From a checkpoint of a small transformer trained on Wikipedia: MLP 448 SwiGLU, 7544 steps.
MLP neurons of a small language model. Each row is named by its layer, matrix (gate and up: input weights) and neuron, and shows model dimensions 0-191. Each number is 128 + 24 x the weight over its row's rms, rounded and kept within 0 to 255. Numbers have three digits each. A neuron's up and down rows have the sign that makes its largest values positive.
After each neuron's rows, "fires in" lists the words (lower case) most often at its 100 highest values on Wikipedia text that the model never trained on. A number after a token or word is its count.

L8.gate90:127139153143137115135111116128134154166137094118115121126129126149121119127117106125153175146112117187144069132104100149144086128122108110082161092173111092089136161115096124101142139120117092141137158126134089078102075141105103159116149143103097126120120139097106166126129122142107137135174133152169107119129136132119104118140152120146120128157143117133127155105150129120153142122146143167119114114122118133138058133139122141127116147091130114133095163159146128117194174130122088121129100084170090152138118146149116122133115134153139099128103099084111177133070160112156076139
L8.up90:126129177133120121176114143166144099144120121146094162164135141175110124120097133107150102134114152130181125150105138159133124149130146108131158114089124125130115099098116116142135092132131140148155075113109113087149085152104154134153084106112124115166080163136122139095120147119149122153115127111108116102108073146151143157136182138111111141167126082128142112155134158122147084085166108104139143144177141110147111093119133162104094091147138133118140146150114103118161128141146152120057143108107099125094143149156106139135081152156156121138124151139089124110089123112147105130
fires in: "first" 33, "new" 8, "year" 8, "you" 7

L3.gate282:116141162099118094166098132130121127117116115129144139133134162089109108122077064132110129150139115117123104139126155119158133086122148152196155144139117147090144094110131130099095157117165158108145133090121156118150129099140144105141132104113137092117122131173137139075104144136170133143128113111140088135139106118127108151141167118150113108179140124129139091133123161146079192139176154129108132145155147131145110190092149138102117117139139136144128124128126113087104122115165106145110098155136156118130103169075111142088137136100139114128143098145120117094157117092140171088
L3.up282:154091115098139111109118162120097149137149126109168130107103129114170142139115138141119095145155115112141092143148134110175145146130142137159099158103136172186125132135144091141137122135107128122136154115166135093120106141128124152095147147131099120148100164132127167092153089097115108163182130138138086103161118128150118129129097147166107136115179099134127117091087137101131146142104123152105123122139124128111134128206162099136081148086109151145103073144120128111072142143107134145078172151136140116146134102123119154125110142089115137152102107110101112139126137077171135139
fires in: "or" 38, "manager" 10, "management" 9, "automated" 5, "modified" 5, "eagles" 4

L3.gate276:113139123130146090161109138161168137130143121163153127109116152112131156136105162137122126154121158128158145106111079117106148142110168124128132134148100109105124103130145089135133135120153131113135171157139141103144188143084156125094177122121099169149128143129108104103101106118181145158168123132142144142107080157129137107105171124103130137137150137148116135113137133149099148155138119176168069109136162159095122124172140154156150099118059122123148151122146088132165102124129101159123118119098086152137113145140130169137160158152110149173106111154120160115154165120149124161
L3.up276:118100150072142121155110188136137140113141144163132121124134149137113132142176118144127165127158115134102129099153156135132124117119173117160139097125102120129144148156137090092172097098108122128112196136110073123116119120117147084140143189122165108153067154142104094135130134156101109080099131108111147139164134103099105097127147152100130134142102138141158156070140120122150087155139145138138119117166105145118171120135095120132121106144112130143170135120098140107096105125165136106166116124142111154142114115125162143116099122154116176113140113148113110124160182111165133135
fires in: "while" 16, "wrote" 13, "when" 11, "though" 6, "appeared" 4

L3.gate200:144123107142130140116150144141115123130152068083095120157116081091113128147102137137100074162129144153165159113147117146134115113102117125137130139078150102069158122122133118135111133135105137160134148151130121114127143142171096133134169155105168100130121158134138169121101097119147120109146163149140140132123119158126124148186111113077111126113135157147177123134151120170162137119110128164119123122086168107145160124136105155110115162170111138110130174130123097107139144161177105144116134105083151200122103134138173090095107120139159131131093143154127155108119116148142103125
L3.up200:151136113138155141108123128121145132133132108103158146124132109056146151168152088138140110098106101114103128153117168120129142130120130134166157109130126177099108171136157095127086130128117118136142105139145174168149120107085120144122103148142147105122137184132122096122121157130158156126116134117160158106126120159106158099149091108156109130111179147119052103087101107155135144139123092155123148121122151145159136094146123122118127109163131177130095126162133145170152089114168111098127111100118129116100128087183118097143159104143139107157142111150123138131171151117156098155
fires in: "is" 27, "still" 12, "walter" 7, "west" 4

L2.gate29:129146124149135099124165127146127155104095135082110129141135093132080094127154108115138124135109112164121106117131120102159156112128093124135129088147129143135174136173091137100122116123120129123120129158111091157115122121148152110166089144122117095122150130066154145124096125157162146126121125122111114079125144130122161126114132131078106129130135147140139119105118117112143077106124088148167164105054143149072123137108092150157119133091118131184137143144121135126098156162102124159162124127108128165153126151135155152093131126099155158106104149148096091130178160180133099091
L2.up29:075115172120155120134121151120113147108169191117149190133140162139107142099130096143139077161120124121132110100064154115168158150144136118083140115120156126096131140115113174147141150130138143154109105123127157163116139097110150145134121144130083147128115148138114111139163130120105133106130163129131146129098130096141126099136140086107114114093128099118171119123182093117171133188089124138112136138084154139123130105200138166128128118117158109170108081119115139133114150152122121144103130113089117143110105136094103161129148110106136130164153099129125101141090130112123149122
fires in: "united" 49, "company" 13, "postal" 4

L5.gate447:136091121131117154155132122150106112163121080079133187120145092109139135102132147129110104173102175166168107117136166092149124113142135141129118132161123107165189115093086122154129155138124128166193140104112136114155126102132116133154120107123169131146096117120097141153132102133109128126143096103066113093122166138100129116123132156116126142159181106144122153131134186150098103139117118109124173149102087116121123097141142152098112134154169118147131180111107125133125111141150153122103096122139132118145116148134142109090128101140131153145097149130121131127179115080158099129
L5.up447:083151140150144172140085120126116104168146168127115118154136110115131132153139181123139169149114154119143115089111101119103145098140101124108114136167139120127145163109159112156145112109138109139161129137164174114150132153114102159198123103127123138138115116165147157152123133110118134113075139107153147150139101135079101121163126102112101094102137134088163126178158101166141118102107149161143176139114087140133118115127126107126135108133085124130146133135110109121149178086148107133102140092128121160162141158137150153103110108192114097133136173098129162108099099146133116108
fires in: "one" 34, "make" 7, "gave" 6, "part" 6, "get" 4

L5.gate265:183122113166124143102135116096143069157139152105115131094148124133159162131142113123125101152147143138169141101178117130152094132097144133054196164087147136127146121107139123125108159131136078133126160147114117136114119120136121104141126122087108130137162124101123155133153136114143120112126090127100153171128134129152093150128130114094160124117114127091111107123124129098165155134172111123136141085087096083098142156129130108117118116145149137120113098154141099127115151104146150155112128141126122101152081137141097099178122110124081166119114151120173175155158132178101117141
L5.up265:108121174082091091125133162149112142134153134115128120104147158119117106139144076112115125109169119127139118140097118125143148107104118130160128123116179103133174133122144105134154162168113164096072123132094116139103113173136129126144162125122122102126132140129134132150110138170152157140123153119097123126143085101133133133099095154150179116137127096156138096079149146086133105158092105110092126147088100086127122185143103143121073114148130164131134106165126121153122143122108105131098151130156115092170136084112118156114173078108138143109100118140071138114106105130133114131
fires in: "de" 30, "different" 10, "degree" 6, "devices" 4

L2.gate345:135150168079159139101116106141120117102153162133150161145129125136121090136132107114138112182107110126108099132099100103114117146131145159151106087141176143111143071121125105164132140117080157111097146099113093153158155128148139086143128154124149132114164079171168107096111149151124152140136095137164136099134101125135172135153127086113098100121145140107081125132153074096105124148142140169114131114131126125103132164101150120143111151140128108123172145105144108123100149130168107122092103136097144137141142102137094162126154155096187103117079153114121120112099145119132118114
L2.up345:069119142087138144144110160164091130076164126136166119109133132103150154133138115123129099150100140126141156131119095114113136165116149124097121130097178117118119095117140150153169138148117181120090120145127152116134135131126122123135119134098116172137141124139150137125107145092129117139152168112175120109158160100157155115109141119150089121084115104124111130137190116148147123144144079128133116110139148142113093152127165163108092154140098157154140136189159154115077117138117114087088104119113116144114150118114156143139134148094162131164087081128110154127077123167156161119
fires in: "2024" 15, "india" 14, "championship" 9, "europe" 8, "republic" 8, "england" 7

L2.gate306:138142131117101144111062162112158123157154118126107149203132154161105140141168137118140113129105122122146114126140106100132127158137143127111139143151170162126108145130135108088105137105121138097117130098105119096128150112099114116174125137143163122135076149117124104166083158150148130123147166180118111197141128143117141123135147175159123132095107125139147143178180133127079160150140130172093102112094132100116073113164105140126167112140106135139102128118096129145121167094125108168135147161134123136126125116139140154111144107109132128147071119158126098098127127154118169140
L2.up306:130154180144102168131103122131155071164143152146196090103135105124065098138160105123113093120132128120120128115130106151076123150097095111130139104159144170142162124161141099134116194083127110123172105114177113114169105120127091167141101106138148126110143109093136140164108089116159111112154129135105123148134136132113140122121132141114134106100068146114129123143159194119156132132147124104111177108150151133126119131138126148108086120140138115142110118131099126122136094135145113099125153127150126146149162143119153157093115083121141074120138155140104127122132133109132104139
fires in: "human" 14, "for" 13, "released" 12, "prior" 5, "position" 5, "apparent" 5

L2.gate416:119155093105147156135165087104155122137122126141106105110099096105166089143099153088121125142132120135111126129132146150127159092134156119134092136121125114170149114124148121156113150111096077107135165142124135122110160141141109127144127119132125066114129133181138105147115124166092151123094143150140158150117137153116092129103126145187120123144168123115134149137106116111108085116092128107174122121116075160126160104064122138140107146148161115154135149127142096132127123160180117130130099098192124097108126123111148107116135134138068108126131159133175109162169175129095145148
L2.up416:119097142142169115118148121135128120092123126141135142090104116131178134151083128094160123117100172124152107117148122146117099144099112139130116145131088147130093147165121179134147112189110114102104133094107129088138130111151137093144098121115152113107148109109168153138129144130151118091138119094113143112143156107112114137111112157143134078120109127162140124088143104086147119131144121143135141167085095163099163118129152137142149121144116150155127088105132126114110104136141161150177125116168141147132140043141084139138093071093119125176153118149148118157139180164127133128
fires in: "born" 30, "personal" 12, "train" 10, "certain" 5, "gain" 4

L3.gate23:161144142128096167109138103100111124146145094138111109107046120127121101132127128162111142129107140161088160144161121124114148147133094104144142118141089107114137100113078140126133136118114142114113115105145119108153082145139091118096143113123126153122075126111143140143170153106104129145101067134105145142124179137128153123148136139143131141153136153108131176136148101152132142133137100167058100114119155143127152154142112136109109085115174167140142084113164111101109114149112105145108111166098100103143121145121102132149116142119167102144104174114110153189133141145111085161
L3.up23:184135102097122126130142106137111116172102134103138100082139135116146109144120125116144140130106115183121158172140150126113151074115147079092140144081138128129122111145118141144121126097109125102137147139117153104153147159142085164133093142135150137108131138117132137104121116123100075163118112123127137081101109157142104152144110147134144157165164144153138129105125099116169142147144095146087080108138137124197125119102126109123126101099096135129154163113152094174145139100113125076147072135119092081160125178120106133132104092107126135094131132115130163158165127126120099139
fires in: "center" 22, "manager" 12, "hotel" 8, "player" 6, "engineer" 6

L2.gate24:120162138151130126174137161139139110143121112089091169149088138148104142122153138111158094136136163103144117119113132091156107126156112119114176119129101131104123105092100107107172115158143142170146123088105107146129118142131129141151106101115158119131092130107163126133126153153186134135118168175144108130125120074108142107150133149117104077131155107173167134107148125118129174118099090111120123163117154130119139156148163115138131123171131175134095120133124110132090164112107147138121184089147140118152109149142133180150170120150125120154101125156109116094105072172103126128
L2.up24:138109119121136106140109143140091098137144068113134076117136090125115153146145163117133124124125150155119171153128156155136136110126123123193150129155115178130084111116122118117138162114139127122178118138138116144145130099112113129150127143098109087171139102111118121121142123116125112152106163125079137141087119151121135121164103087192132143173119123099100127145148173133100111139092111111090109137136165132126129149145105178107101098139145143098123134124113095143102081104117107125107137094136099157096152188109138079132100112103098077143162114129127101080120086123120128109
fires in: "part" 31, "edwards" 7, "participated" 6, "party" 5, "partial" 4

L2.gate246:086157144124129112171108118113125138172172121144103157139113102158137143107120156160117114135148123117135111151102102159134088126105116155156148112145083134108091138084132104107083118108162148103142096109096167121149131114141177140159143163085132130133130147154126131118125142128161134145128150159127114149092088088148166160137125128096101106172142089134108166106124121113131129140109107106118142129132170146113139149149165097129138130145130085118107105100114083120114129117137155145128193099124158120098106107098087164134152145098113093118092116165172136107099085095115086142
L2.up246:081166123130116116176107116107108111146158082155098160142109106150124148114112151151143116136125129121125137162095115161139109117120125140148147113139083154094096139087142110125100135122175145119125089111122179139145112106127146132166128157099110140106137176154151116119134131108145115126144141156125119148080099089159151176126121142133111086172133076126112154107125114125156123147107090089117135124129167152117127132149175108130120152141135085131108143108108087115098121122134151136109185089100138131115099130091088177133131132100100100112090122173139144102100082102116088149
fires in: "john" 30, "james" 14, "william" 10, "williams" 6, "paul" 6, "david" 5

L9.gate46:114148132111148108127116087099138135142145128098141150156128083160101107155163101134140125141137090169119102161066133112136101154147105160118122147137132136147102104100119094142128141161147137163092117119157085147135101122081106172148106108127077143118141096127146159108113155127131126085147160130149090139114105128108069154113098117138152115149160132146082158114154099134113075120099117105109093122147128123120134160123137175156131126102112140112183103164149119136135178135151113108113077121192105126125130139107130146128168120134060118143151147150120136122132134147109126134
L9.up46:123136130149125129114132108106140123113145145099159132115134154127120079163106105116126137097108141107107140139122107109118108164126133121134091123103138167137119124077149158158135075093110149145123109114147140171131135073116133145160095142143123126096114155065134137111105125097125111170112160094114128125095107133101134167114106139113054110093117164123145138152146129125109113101130102159132127148174147143110131142114173126120155163098104130149126148107072112110142086167135126146131146155106156156120163116077134118158171088167155153133145116160105096123092137082146178121
fires in: "united" 35, "university" 10, "director" 7, "native" 6, "governor" 5, "other" 4

L2.gate137:152176109171134113126099138122118146144123108128097099157136128153113094069156162108108121106153143171109122141151117071156147118108121154112141148144099100153156137065073103136137101132151131116131124081135111138088123124123106118156123145134123142080130068128089173130092122109115120130124082103091150128159149127118100155166122167131129160139083133122128127132154159154121119123144161139133092090077153146128131100108117121129112103086099129123133111149145126122121143113130141151076161142130133166136109098130133171101106139115083129133150159127130059132166133129125137122
L2.up137:101148104136122141170105115139108118108088110071129160141125126084119173149149140160111123137127095141129112111139119145094140148179092114151133151106120159127102159131130094146144131154122151112099132119128093129125128164113121156120165122114117130130135164099111124167112155124108138101144152099109100107098128121149132102143156156161157126171147156145093139131137111149116188126154130139106167146125129107089172111155099160126133098162169180130147141131120110091148163137137114170098148131174160131103095157134158113122100167161097164165108142120154113144170104190125122141
fires in: "music" 20, "early" 20, "musicians" 5, "art" 5